{"n_layer": 12, "head_dim": 128, "vocab_size": 4096, "norm": "layernorm", "attn_scale": 0.0884, "optimizer": "muon_variant", "grad_clip": 2.0, "decay_shape": "pow", "train_tokens": 397700000, "steps": 6069}
MLP neurons of a small language model. Each row is named by its layer, matrix (down: output weights) and neuron, and shows model dimensions 80-175. Each number is 500 + 40 x the weight over its row's rms, rounded and kept within 0 to 999. Numbers have three digits each.
After each neuron's rows, "fires before" lists the tokens most often just after its 100 highest values on Wikipedia text that the model never trained on.

L2.down1440:400497531498550508522539512525433528457561509518539448538482445545454498525501458517459416558496457476556478529528449469418458453478471544507467548458483492485452476438541513555571491514559517516463517510453506502468500537517531491486465520387501509511469525492542441557530517507448521519
fires before: "\n", " He", " In", " The"

L3.down1414:514503525514457439507494500508469483501446477437490458449461510518477477461502459527553508504515583590483525555570483541544456574538491508456442515537467561570525463512508484483522454509461521509481455453469460529472480504479494463529489486477619465543512477523514528506504534482548429457
fires before: "%", " |", " to"

L3.down560:481565443547544566492456457468524512448619524542557465559492509495512513476531551461513506511520448500485479526527468468537479512442479529382510546506455523479500493508441538483462526490428512574493542499547552445524516508478495489473439546589458523470519538499519449525482539518460479558
fires before: "\n", "ies"

L7.down1302:484471502487537452494503488528493525473545494465519457535498431510495542514532488528490527562533583557520489451473548440426612512547572486546537533504520445492504461452452457523518512465567554579488548504563465513630482460546504618498496471535528456516516501517514467517486451560510474388
fires before: "ed", "ing", "ment", "er", "ation"

L3.down1385:503496529491524429473410493555507474481516485519478465577546497475448487500580478512545514458439561525442467510424496554537523425534514478548512487522514521472550409567417545555497496460505510459518499509533520505468448510509504489504558484466592567475498543531535548490530526546499498503
fires before: " |", "-", " or", "\n", "en"

L2.down949:448510513444616451491456513508505531532503541548475506479497435519517513477471498531522466462501489542546581498522445444471511548509537538554531483486504486462489487492502521518542474514526492492458535475537535504552507531506485487480499451421518492480539518574461525466425500612507534463
fires before: " in", " by", " to", " as", "e", " on"

L2.down211:482485532481482485457515498477442488521454512512439481548491498448494526471537507499472530475484495523507546527436499523461441478549570494478511528592369540584500578568447571488470561482506519488557547499453426542546523428445473495499545526473505458505478581465471539469506477519457447538
fires before: " |", ":", " 9", " in"

L2.down61:446522556479551493472469531516478540544531475498504564554593490497463503443542450536552479501487455491530519504511536443475495527454430558471455479564506543479463562511494399549447556542499564503436507506519526452459441465519492504488539574502505494500496564530457481574584507511482524437
fires before: "\n", " |", ":", " Be", " household", " G"

L6.down1516:477532506571604480459531534519517565487532568580547602507494484512469572456450508507510467446517484527528488544520534504503503448558483548488512568483479501494486555535427460500504547513493446514490506457524491481461538461438487437509510607476523504512520448519496528497477473449461495490
fires before: " |", ":", " c", " season", "ouse", " season,"

L3.down1367:488521478529545519468445546493489505477514522567435494573495472470450378532482490486472481543465456474454485457460495560491425464479539472514520511447558459430590494476521431511538567546493543448504467518590483450555507537455488528495503470520506519454481518526459473479621446448512508474
fires before: " |", "1", "4", "5", "3", "8"

L7.down901:591546559538496494469462486469407454521471519447456428465534485441506461563498509490466500484503568587503473488495508470508523449426478430456476471521488487561478486512482530521425489498494561519452546542609508545471483487522536542570460502551480529488493527465500385474444475461527552547
fires before: "-", "\n", "|", " the"

L2.down1173:482489486469544476429509509477545470490513482506587505517515523453551482507462495531509541413490566532499541448535458425549489407516463507552485499449508462483465478483451511555523475491504468530534532495644511490522545570527454483525444449511380539472458532509516449536495409499524513547
fires before: "\n", "-", "|"

L6.down1446:593494522550455449485546528507541501500537480466481517510515464479491485455480500543474459515477495461466532496501515503480474532535521461484451493556486478460461552487515618438481440546512504502597528557434515551487536485539435458467454443495486547548495516506463479541504512461502488512
fires before: "\n", "-"

L2.down182:642495584462561535517452481517472512526539522486493526487508438495555483496496502515483463469492481455473483451547543514475419494567512498476594484464488533520519476431472572557449553554558501547535517490488466476448471513484477552572525516545530456494554511526508560564565543403460531545
fires before: " |", ";", "th", "4"

L3.down653:467562566477483538473405460482577576481495438440462491505431492522509422544474489402455427501479463489468533445472517532544563497529565532472460514539504411527490479544405450530563479418497461495448480585565502553509505513443467462527448483496545457478529498473449572584493558430476533459
fires before: " |"

L3.down274:483548463468547480409562480506503497530446557531562543597439502464593512502498535466505479455484439481459439539502493536502485469501487479491461559493467437543525459559504490494507489496426464543472566463571469475576509452422438539567422532535501539449491424547453507461510492505516451453
fires before: " |", "–0", "–9", "–8", " election"

L3.down811:382518490485465563540579449452613484451517472464509530578602518542416442490489523533520515475447473549485501519519467484506429527498509476468457584535530513486485513480494513545529511528515622534577460512556481532478442582448496539570508579510487527503522527495579520499488466551493487483
fires before: " |", "\n", "1", "6"

L3.down1280:527491457441488521468536493497515425460490435506515492524529491468517548487501544494503573469437553454476512467514504486590519470511545541518472471437446452432453513507499556511561501459503438563478526524685472464504505576604513500542436420485346523463503499505540416519450406467531545556
fires before: "\n", " He", " The"

L3.down1256:497432552485490504447543458439472422511525540509505500510523524537508466523454467480541503430516466526540536463429473459511559495503437469470434456476508459447494427495470545536536525480449455590507555429647445490451536503439504493464431482483490477501471548512497470512492536546527493502
fires before: " |", "-", "N", " E", "P"

L2.down685:539485525442480502547436578532534407456489520524600491536509461463495511479489475454543443520552475485450454541465470499498490490489513440474477502456516552442569529607465529480501468489434476474471569477509437494452485485515510529563447564530500460482457532479511494511520511549532461518
fires before: " |", ";", " in", " for", " over"

L2.down1372:496493517492534495486499468419494523515487520491559494484476526467487458497481553484521455492477505605497546555473494442436418528490460530508505549524541496489494476537466496495486469479448500452499448465482555512492482523461420526425497428452480518546489561536498550481488462504505454571
fires before: "\n", " ", " -", "2", "2)", "8"

L7.down557:471455465529535468589462460422566452424517458495489455500398515535493515568406530563566508478559540443510471422541497509440522496527455515478567474517518487489548503492473544447492490464495443524491445514513475521495521565526502479513468446493533463481459547498439510451561496470497559476
fires before: "\n", " (M", "airs", "ff", "S"

L2.down1481:507576528452495465461498478465447510491499498519516487528527468518542498504453469479438441557480452528557449511514457460486554496478454541568524510461469458422486573559589518446450484541448516521601510451563501510505553505486495454479473541453536506442464467508407452500536490409521487507
fires before: "\n", "anc"

L7.down752:422505499513515587492497514488592518513518498526488552449506471514483455451508501460476512414386484444534563522482514552557513509523462537563482542492573472547572538440471613462497453569456532529480479559539560564428456491512537505491475477589518479547488487511487446517459508541536507481
fires before: " |", " y"

L3.down601:545494562445597479518461497528438517465536503473524507549481416556455517475503498518502490511569497463461497535518521455473542537497497513491446494466472522454525516416564578559529562473558543500490458483464495554547432439452517514473450420524504491538482634487496537493554501546509506523
fires before: "%", " |", " km^{2}", " sq", "2"

L6.down1113:505486496461550454511451490515506499440530521576481437576533490484463510483514503517497541486468488488466463507507495577424570526576499453502472490498525504515530547405501432523611541466471461500513505523707476505485478439522519468484445513536383465433484535462537449546567563470514472514
fires before: "-", "\n", " the"

L2.down699:507516506479495457532485509420463454534438467519527543568471522513484524496529474517502437544539535486501473563463519569445483476500517568522508464493500515558541483459531539588520511557461506496515450529578553510461531566518500558496445455467417407488561561514512504543489464494516556492
fires before: "\n"

L2.down437:523460494536538449478484454481524452585503447470531486507486470473523520524429527532575511493487498519553497530489493467510490417505531540465498509477488472501499578433510455556516482500484550528451499505551426516512524485466556448576463591524511476514565519490522532453547521526515476593
fires before: "\n"

L2.down940:553456481487493475550498485467549509506464527447530553508529542502547488451455533452464471495496497525495552463462559471526476426515527465460512475545507466557530499514438455531519486501495520546492503413501512566497420440500439435495463496521473487527507486516423491436460511550545490523
fires before: "\n", "or", "rop"

L7.down233:503511539477531525494494471561471437450500395428572468499487489568490493486532516503532457557503470436505533461477493516548496503496509481480509472498453493481566519516495450511450497511504534525540516512757456553461418500487516506475520465475448491510488487533536465492503510538522496433
fires before: "\n", "-"

L7.down177:480515500446476482483560540544499505467467552503560431539535529510440509474457518497520458496474468560460482518526527516472462504523508487492476580511503475495515497475469544519505450529521552556508506479672462495516522527569510546534438469553391474496474581537537531537550527464486475497
fires before: "\n", "-"

L6.down1294:437504565500529462561493527505562500484489537493526552473544470502500516538468520521554447462500476498457543450440441479537489466503505591521525543477520468567520518470531478468550479476477509455459491455578433525528470436514484514511476486524434502560476465468510464481471463467517511572
fires before: "\n", "-"

L2.down622:442453559446484443442515572478511493522478493395490434425467458459557511513488521475492410484476450531469519466560602533507571556483512534460517456509452526534534479487481556521464544454477583510516495553472440519494443509473476542562520479548515542542518539545485569517585535579501591427
fires before: " |", "+", " as"

L2.down1382:511479475490503464488454537459496523553480488494552511481422514493487509447526522503546518486475504451534524484507471475510528531479535438541422475496451514575507598529482520492555456527510529554539518450518507461484504543558392466423521473515550516494521516526513494392500537549466511563
fires before: "\n"

L6.down1337:440522475523509450458538527569483416618528554463498394463436492428598478549464585469549546547546506518465532518522507500536506505497519457495524418461543472552472492468447432533523496544537515530534548558484397472528564473487548531494536499453462508501483507500435471460479462515454491522
fires before: "\n", " who", " and", "er", " (born", " from"

L2.down1129:498529470453489519461530529527472546505523506535441508499489513460527461491467478449516489440510486537533491523501406438469499503556520476503528476475535483518502499468558472483513459490487482510460463506512516513520530486501426512482605524474495514543509486558571464486540513587474515475
fires before: " as", " in", " for", " by", " to"

L2.down496:509457473491490495505444509541542404533471446475498512540467424505441464508420449448471501580515470505438472498522491509484482414503522393464482525518557518485567505503435473500529471472495451473519488553554471528523522536498525536440503458477482424538486572544534467454515449510507496484
fires before: " |", ";", " (D", ":", " 2023"

L6.down639:509529525518447537418532516548454542494473569492570465546449504516471439441492562552519449475480475438535485514547503441605422434586487473499510452479526480495437517567542503508520474529505537505496509556510520568490530468461508475524395528554435483498446511519538533454480455510560504473
fires before: "\n", "-", "|"

L3.down1489:476509453494524490547563551552498543470523539512533479566543442573524522490484479517520453530520528498525501513511508429463432442468510559506472591456487450501456481517594446510483489501498506478433525429516520514509446513548545454523487462427448471494512472558489506490489466519515523524
fires before: "\n", " He", " In", " The"

L3.down562:500481494482479548491459529545499415530475470532469432468483452434568421489482465534466511537490528548447471489510478449494416510552487435556460557506460523556495471509462521497486476574485513550522494529462434496477481517492541592495496467528436534495554497491513514462512498501516472535
fires before: " |", " /"

L7.down389:534511482497513482438475547526528442527526472546477553491449498528440514480470507526503445582446494508474514474512527563514502538552476544463392438516450507521510480493487493493472477448508461495522529422604513469484453491495520440473525447476455518507434526479457464467477507472482483537
fires before: "\n", "-"

L3.down1453:534487462464498483476525496567459496513489492587494556574452460497562448574559463471494541518537532489531432518471523499488514567509495460481536454483463456552494457593515482533500535472486515484495528488530506446568518497500521530586470563567523489464508452499579507489492430508487494444
fires before: " |", ":", "),", "–8", ";"

L3.down814:442476515481502476527424469528549493482503456494568471495501521487483489519537450484589462488507464523495494435442499417480470548473515521493563465586557554525486542461495439501476510506494574513542550454476532529505536483472497490485505563486456471567513536519541568587465438469471508444
fires before: " |", ";", "  ", ":"

L7.down1085:488473532497414476538540496514576499537508484608477510461495511508452537506526538465478519492487483528504519528479472449500432579581452461421491519482499514430499426529514516478481479529486445526536485558643443529496567500418477479502473450473372483536450454554573575542488483485448531511
fires before: "\n", "-"

L2.down1075:469592470436553491458523459490527409481471466493626483518545497516555492499515508536498508431481557512461543464551538438558509423498468505501517533429467426478490512466518494520525495444506498494463541517617514520528501559482491464526533442511403531410495513522499443583454388525489498519
fires before: "\n", " The", " He"

L6.down597:462463496477466498391504492552475430458515573486461500516488475537477489607583481441499478467525574497524483535443480500399510496572466534485472475503421536475451504534432595510498469487510498487457495527549479539577515436448470532516478489519463508483486435519580549502481483506482451501
fires before: ":", " career", "ity:", "==", " c"

L2.down401:499481487484441540491491548426520540530477491465423569612461524424531446466541472470519461509481513503508498484506569408476503477536508593530452493519465505489503472516465543490521461447563494520567498448511498544486528471489454552459555557464509468470544451514485473531494472470497455401
fires before: "\n", " |", ":", "ity:", "ure"

L2.down563:467564473548529516486441470502476459492513516444459487511500418422496490529497467523561469487536476533530538458548535447477462431523529498473499491519540505506530506534574493533542495466500502507505517482530490500532521511444563504530530590467479498512557523498487554506620500504570498526
fires before: "\n"

L3.down768:537520530513484488486423477546474458495526522530532521486443481490464472577496418407445428546472505486531446468468466511493483494460615511485507482476491514514499478587478547503521502476559473410481505480471517495573527513440509595455511472498453429553478469492487445482455542521554505494
fires before: " |", "ised", " the", ";", "ad"

L2.down840:528513494503540487429559514463526488494458436463535555541514489476518468486494486515497547411472544515443518515523481423572482451523480481541472530507520502493443480535459518522501478479486489563507594474685534518510528555548474475506499448531364535501478519557522448541508446430520515582
fires before: "\n", "-", "|"

L6.down966:538516526499474544475539505435473531589520529470432489500519498482431538515461500482461462469511482508530506488499602506548547481487409450470450519567525444513463500525413433506492468507474487495473549473709487391485460492516412405474485458513478487536496513542465498527510508551547464522
fires before: "\n", "-"

L2.down53:572502489550555452516526469442489529531530516413487494471520457532589509506506577500489517544513473526514469549500506465495468450439522518509499466492542451510512552535512405538500478499519544492529496482536425465482465463461485574515504524517584465536546504508576441518489474359495500509
fires before: "\n", " of"

L7.down200:440519577539583481405503459498582485458433474533464527569533549509542481468502462458466501512485482493495535469508467451508519475489513490508532530510510500510483500465474518525550544475550476462501447453363493503482534530532559512469475455476511480477565544479478491530521517449519486515
fires before: "\n", "|", "-"

L2.down343:552505487532476578433520474514510511511521419481528448487486547517551487505502497517495515522503559524479534481433416510513533508427538473517559505489451435497515530527519496478473472502467571530511486506545555465502515480524472492507457480487621460486510448529542490542438573491424530500
fires before: "\n", "as"

L2.down267:491421490440509461510505572443491457476491470539472508531531560506567498581457446528559475520477546495500500517501395491473533470488458500569437491471496498542565453458522550528559548491516531516451509515638509497546523497532489520444503467497581524476498492539442478537489484473522445529
fires before: "\n", " be"

L7.down1245:565459509569498507536464427583567431522514464452515530522344490587457433470533466454513504543482442544422609499503557515496515499482472545500488528537540510589481497437457521444475487521461501397513495539441463570506533484520527511481526530500541519502507507534427612502502587490468461480
fires before: " |", "\n", "|", " ", "°N"

L3.down1497:451480564483540468529484593435556543531481511461499505518530482542444512455466447483502493506442476471459503574499518426535477480424511480469502519521424547527596541466458508509493453534525557499468518454491490492503491505457517495513486545580499484515494553500483469564525506488512563485
fires before: "\n", " |"

L2.down1176:444492487533522445475507444543495495524523467555561447518518484530494444490553492458496407487481487498482475494542529451452498554479476454448535491515465513495503482466511521464396455540491521552488521520568439478477486453445549519524504536458447466470542522537564463530468487510513467479
fires before: "\n"

L3.down661:488542463477491493476535508493537450449481463500581505562546496479566522519508522500521517488489516459505539478498530468582522425508494525503485521435471450472476503494519570507536475512484448500437497497660479499510484568558491486505460428531323504394488485504485470544463432479523507553
fires before: "\n", "-", " He"

L2.down469:517490517441440548510446534507545464487505472559485476530513606555477537509512512472534425532506443490491562541493488470457412493535495492490501515460451432549549532531464525541501396459547515553531518434546536520449454521517437566538541562478520406525496448457424529467504447567475536503
fires before: "\n"

L7.down661:522500500442527632522513487428532417521500547533529456507583559500553507458508575495453479479507497532483480440483503465477541486518484554515547512463495482498535515542504467527507492558562549512519563457561528491451474547490448516517490511424502449484493527512536505539577571554486428515
fires before: "\n", " ", " 0", " %", " Apps"

L3.down101:461416443508545518512488509541494487517498496492417504541504578518548510446527456398519439503539512528523487476530540499489489480562491519537490496556503572531487537439447497465528519537515469515476495544598498525544582489501492552463515562536541528454443503544586512485520554529458524502
fires before: " to", " in", " by", " as", " at"

L3.down134:485496447467531472472528483498529429468517437521589504526569474463528513513500508509519559422510547473484557462501503449569489434519486514558515526474448433449486473497503556528526486470520448533462519517710477494527498596532484502527437473530382500418483490518513463518484425474493531566
fires before: "\n", "-", "|"

L7.down1016:497524484453509468455504516532501545510483527535569462441471476495461496442440445517450484545484512493477499495511564512487498489531532503479440525481493483492458489505514467496416470494540505533529451527538464481518457421569515474504484462493516558546570478515520474537464504633438420413
fires before: "ed", "ation", "ion", "er", "es"

L6.down271:552516525490541511544477530506536513489455482483485566455471499549491557499552499471580544506432449539544594535459571441467471468560496538495435482494417486482593498550443464468494560441489472496443531463476524554541462510552583465539565523475457517475482445475420544473528479492533477473
fires before: "\n", " 1", " 0", " 2", " 3"

L7.down262:493539484542520495493555558582497499527510508507534519501522572489509523506474431503450441495503547455489464436499538493486476428444569571549560542497555521512487506518510530576516502525527513498517531545519572448489549445484487465495463540523446447520511525442487469595483580506544512535
fires before: "\n", "-"

L6.down830:439523489464489480521499461497439516480529548481643575440490481495499462497494489446522473488579481518496602582537537442459498502563455520521383512517533488530498518521482564478589499521474448549458456489606489517455472509521498503464445536542460500464496445523554503468502443492487463480
fires before: "\n", "-"

L6.down370:464513489490485552537447503491535481545532481523401494476542517512558529537527438479463500458474466470516462534549532472447499519488486556454491511435434453513427500510542518497480529553501488513489499498539524517583533521514483524491495459531427534470500455536515487420439424467532488478
fires before: "\n", "-"

L3.down567:552434480559511518494505429480454445497501467544456494502460520444509505538530443502543524492467490475472550507425532510463551442502542505517507587473514530503503561446571459476484537517539545499506441524483538471522411416524490479487458550458443470521471512462426471484520560468504500511
fires before: "\n", "o", "′", " a"

L3.down644:457452481460467469468591474463522426461542498522606532518543430447496445523475472515562534431512509503482557481487490417589463499526471488518509525482488502412490456535504503534514471518467475546518468495692473473513483505496477496531434509590464484417542569520488488477530445491464547585
fires before: "\n", "-"

L6.down874:467503515496464513451484470547518524476524452496517479425515505487534482496530536532552445540510499535482476453510426542486531525494513474506461479537547425530594496465538504509505491489489525547447541526694444545485484416477519512530533411513385485524466542551498511500527453532495482486
fires before: "\n", "-"

L3.down1047:508510453505520459483513495478516435449507467517572493510537506477570551497522536500516589435520504467494536484513526465564485442515512532516504519440458420451467508503487531503532491478476431511482488527686486507502490576524469482507446452555360509412493469516494457511471412491488497538
fires before: "\n", "-", "|"

L2.down396:464489480487497399506527510510489587490517495533598433532495457517479481505432516473523401547514460500517524467497506428505402517465505483480501532473499520489491474480513513531523455516489476491446495482462501499478463515502445530488482494491430464465473460511535539511499495458528536472
fires before: "\n"

L2.down1498:453465634466530507554492464448547432466472505494569483446539493495464475506514519399570445500498466559510508463508418526516474473562488505445485483497511499529517487515530505519518455467492543540467445529475496499534551548509411435454507563447584512555500546503528527481533513459531471507
fires before: "\n", " ", " 0", " 1"

L6.down1194:502500464499563524513515460538560520534457533475568503448468504487533435439548501478431481549512502466447554447493488499445506470428573519528502550495426506561529517497519548460502548396427494525405437522445535443502579544469521512524526496478512505469547525470546427534573519459532553501
fires before: " |", ":"

L2.down1313:538489506490533477467459497571509518472452507499498523561459467563588406417513492457513495478546515456467554501424497526459449457549487473523543510585491513523459519567512480476486459458447561477457517528577542547489530428508486510557464408513489487460447501520516598579466476530478522512
fires before: " |", ";", "ring", "T"

L6.down1151:435412490497512471484519489565509524472568500516473453542500492481531478494459562546481422544536386483498512498440487409507460564459524484505525518511455496485520516565448512517473444474498526533570504520531514524519503530504484490518465514539425547480489524490442434537515551476471467526
fires before: "\n", "-"

L2.down1474:462417547505508520526505466453446494524513495546592559512514511532507517605502531454524477522503531436569486549485490491468458484481484558491628507480506413529513479548476521515503458589531494502487467460632520461507494466593521522475541538467511505470469525590498491425450478489519474451
fires before: "\n", "-", " to", " between"

L3.down1332:524481572493467521478501525471473511495510479552494590534563537584556502509513459482578565566522488434503423545442479521520415556532384494467435507496469489465489473497451469500534566606482572478473560496464508453443530464463505485450502574463472483508509565494482482465557598446504529499
fires before: "\n", " |", " =", " is", " /"

L6.down977:499487398510500524430540536508551403534499483526544536513474520495471585479500479443551477489481501513521547568531576489460441551578499453459523494483484543462551465542484489464522553460514519435526441495480514498530534458413546517500572493459448521507568420547555513465558524550500549547
fires before: "\n", "-", " career"

L6.down1522:410494448478493464448540549461384554550468546484637519553411543465509512516533453475482435540498475495456535502455501489505454491486483545485522537520567452471498520492480498446453505536433510463572443455487510538497521442464490512513543492460408516489514489518450515478487491577491489452
fires before: " the", " which", " E", "e", " any"

L3.down1422:490455492520504518514438494521505543443558515469530525413425544492419500521426523475506488484444541520565478497486471425462506615474514538541526438567532590460451535473509513487547544488522475524480526484539502469508501551416455494476553511516486485469530484505512528514511505448541488495
fires before: " in", " by", " to", " on", "z", " and"

L6.down223:519511435493460482495545486495545461495588509501541429502528506463505519489510489452507407533472495479471499452463513450504467504500541569430453449513532514500484531510506469557468431518538529578472515455461542521469475523468438447529395463462488477521517483528465510534410465497497537549
fires before: "\n", "-"

L3.down1221:485479507454469535515461515522546543414480414524495459534494545579472484486527498493443503514566457498524485498521459464469557479426520470541432575414554468464469537431534508488539559431492603517457472519497494570490420515493450545441503551486500473490498513443586494512587510512505492495
fires before: "%", " |", " m", "/", " (", "7"

L2.down1078:482506467496575488558565435508552547442482516553461534529474497521492461565447509451504524526476384526479533459471611539400525503535614452529509485535544584541499511573504522393494481491492457442512514530509473475430566483511501510498510514565444468470526573483474467487445530474547477455
fires before: " |", " (0)", " (", " (G", " 2", " Apps"

L6.down1229:463495564549525475510505555453517495530537496473538523538445479510505520484548545477503434526522506471501469493511513533532496490463479460539459557527428572471493534632513486474512544522476491522555492512641472502515487482493478542486531544471420494537493511522475452544527497504491494523
fires before: "\n", "-", ":"

L2.down905:456506442482524528469510486470515521437574520502418516411522506514519554553552495498457593514523475469566550492466498500477525484517457442529554473497515516544442495499522540582543535487506503447460514480520548461579509479515567501411613485425506506523577526435553528525440456458509523515
fires before: " by", " in", " to", " as", " on", " into"

L7.down552:497519494487463491486533497500500526504519466432533480510523485482540459513575498454509437508505506488515487484481488458511526523542504490508513456483548471533437513508479544477502475523500489507468478496640533504511465527534554473523458477519339508557524504542512517469498476482498499551
fires before: "\n", "-"

L2.down1125:524493494471544457488479487554511509496484510470467507520453566511544483488491486498546521464479525501419555480506466443441522515444490512514509521504505470503511503471494498509558499518482554517538461506511504512501522471503493503512448494488434416547496557477533482569514522472452559503
fires before: "\n", " |", "m", "f", " Over"

L6.down1361:505541506491506528438509514497572484455530530434521484540554519476520451493534486472524405495437502503520497463537517488559466576509497499472485516506454481560489519517516518561533438506530482495475548480547533534483583536541545459530424474552334476522474489556504479525489468507484545546
fires before: "\n", "-"

L3.down715:578577514544486532514538525476535535502467506485499463494551497391497484473478477484517477482451559455556466538452517519469491545534546529533495472495500564491515544532451452499451519425463477578459545503431487524532442474467504523502490477444505478541500531498538572529514464487506552502
fires before: " in", " on", "s", "s,", "er", " at"

L2.down1413:532514502590544413482480534544523529501475482442509504567490545573512506504464533598518417505553469463505617483451484428518497573496491561556453483508517549497512503513485504519447464493594572500511513489446431543535540513514510590511505491439549576524520517577484510514502473552459499531
fires before: "6", "7", "5", "2", "8", "3"

L6.down767:546427496479543496489448568400563429521491432526422465492454514539473559503467423469480509537471470562496471557520523446559466594499498527585488556505541516500500497508418535534503488498553447550525526464560569567486524495511533528487561498483397422445496456543535490518511525562539500454
fires before: " |", " 0", " 2", "h", " 1"

L2.down107:524442538540493480500431486515512559502508465544459472439499459479494554515464508496525504611485482440381474419528435466515529550450539515540473486505534450502551509489471437519537550511557516489442498534546509559500492500525514564477478578481506514553506491516466482463489530432513497431
fires before: " by", " to", " as", " in", " up"

L3.down1030:507436508417488478464536467470566490445599471480583532465560488455447412547473472527503505436487613542491513521456446472559451480533483427544486511420513518476505504510504544578560453469546449532534597449487547530499525540512489518567429490468440525486532508523574544524528459483524599548
fires before: "\n", "-"

L3.down572:475452510600579543561545532527443542611507544462553488472449464536549462527501502465477454456545452479562491538466495453543510472516468513510501498534535467494554483590532476516502504515478498432490515561521488454443461543453587491490506573496616546495562453483472458506576520456433529495
fires before: "\n", "ar", "ult", " the", "ters", " a"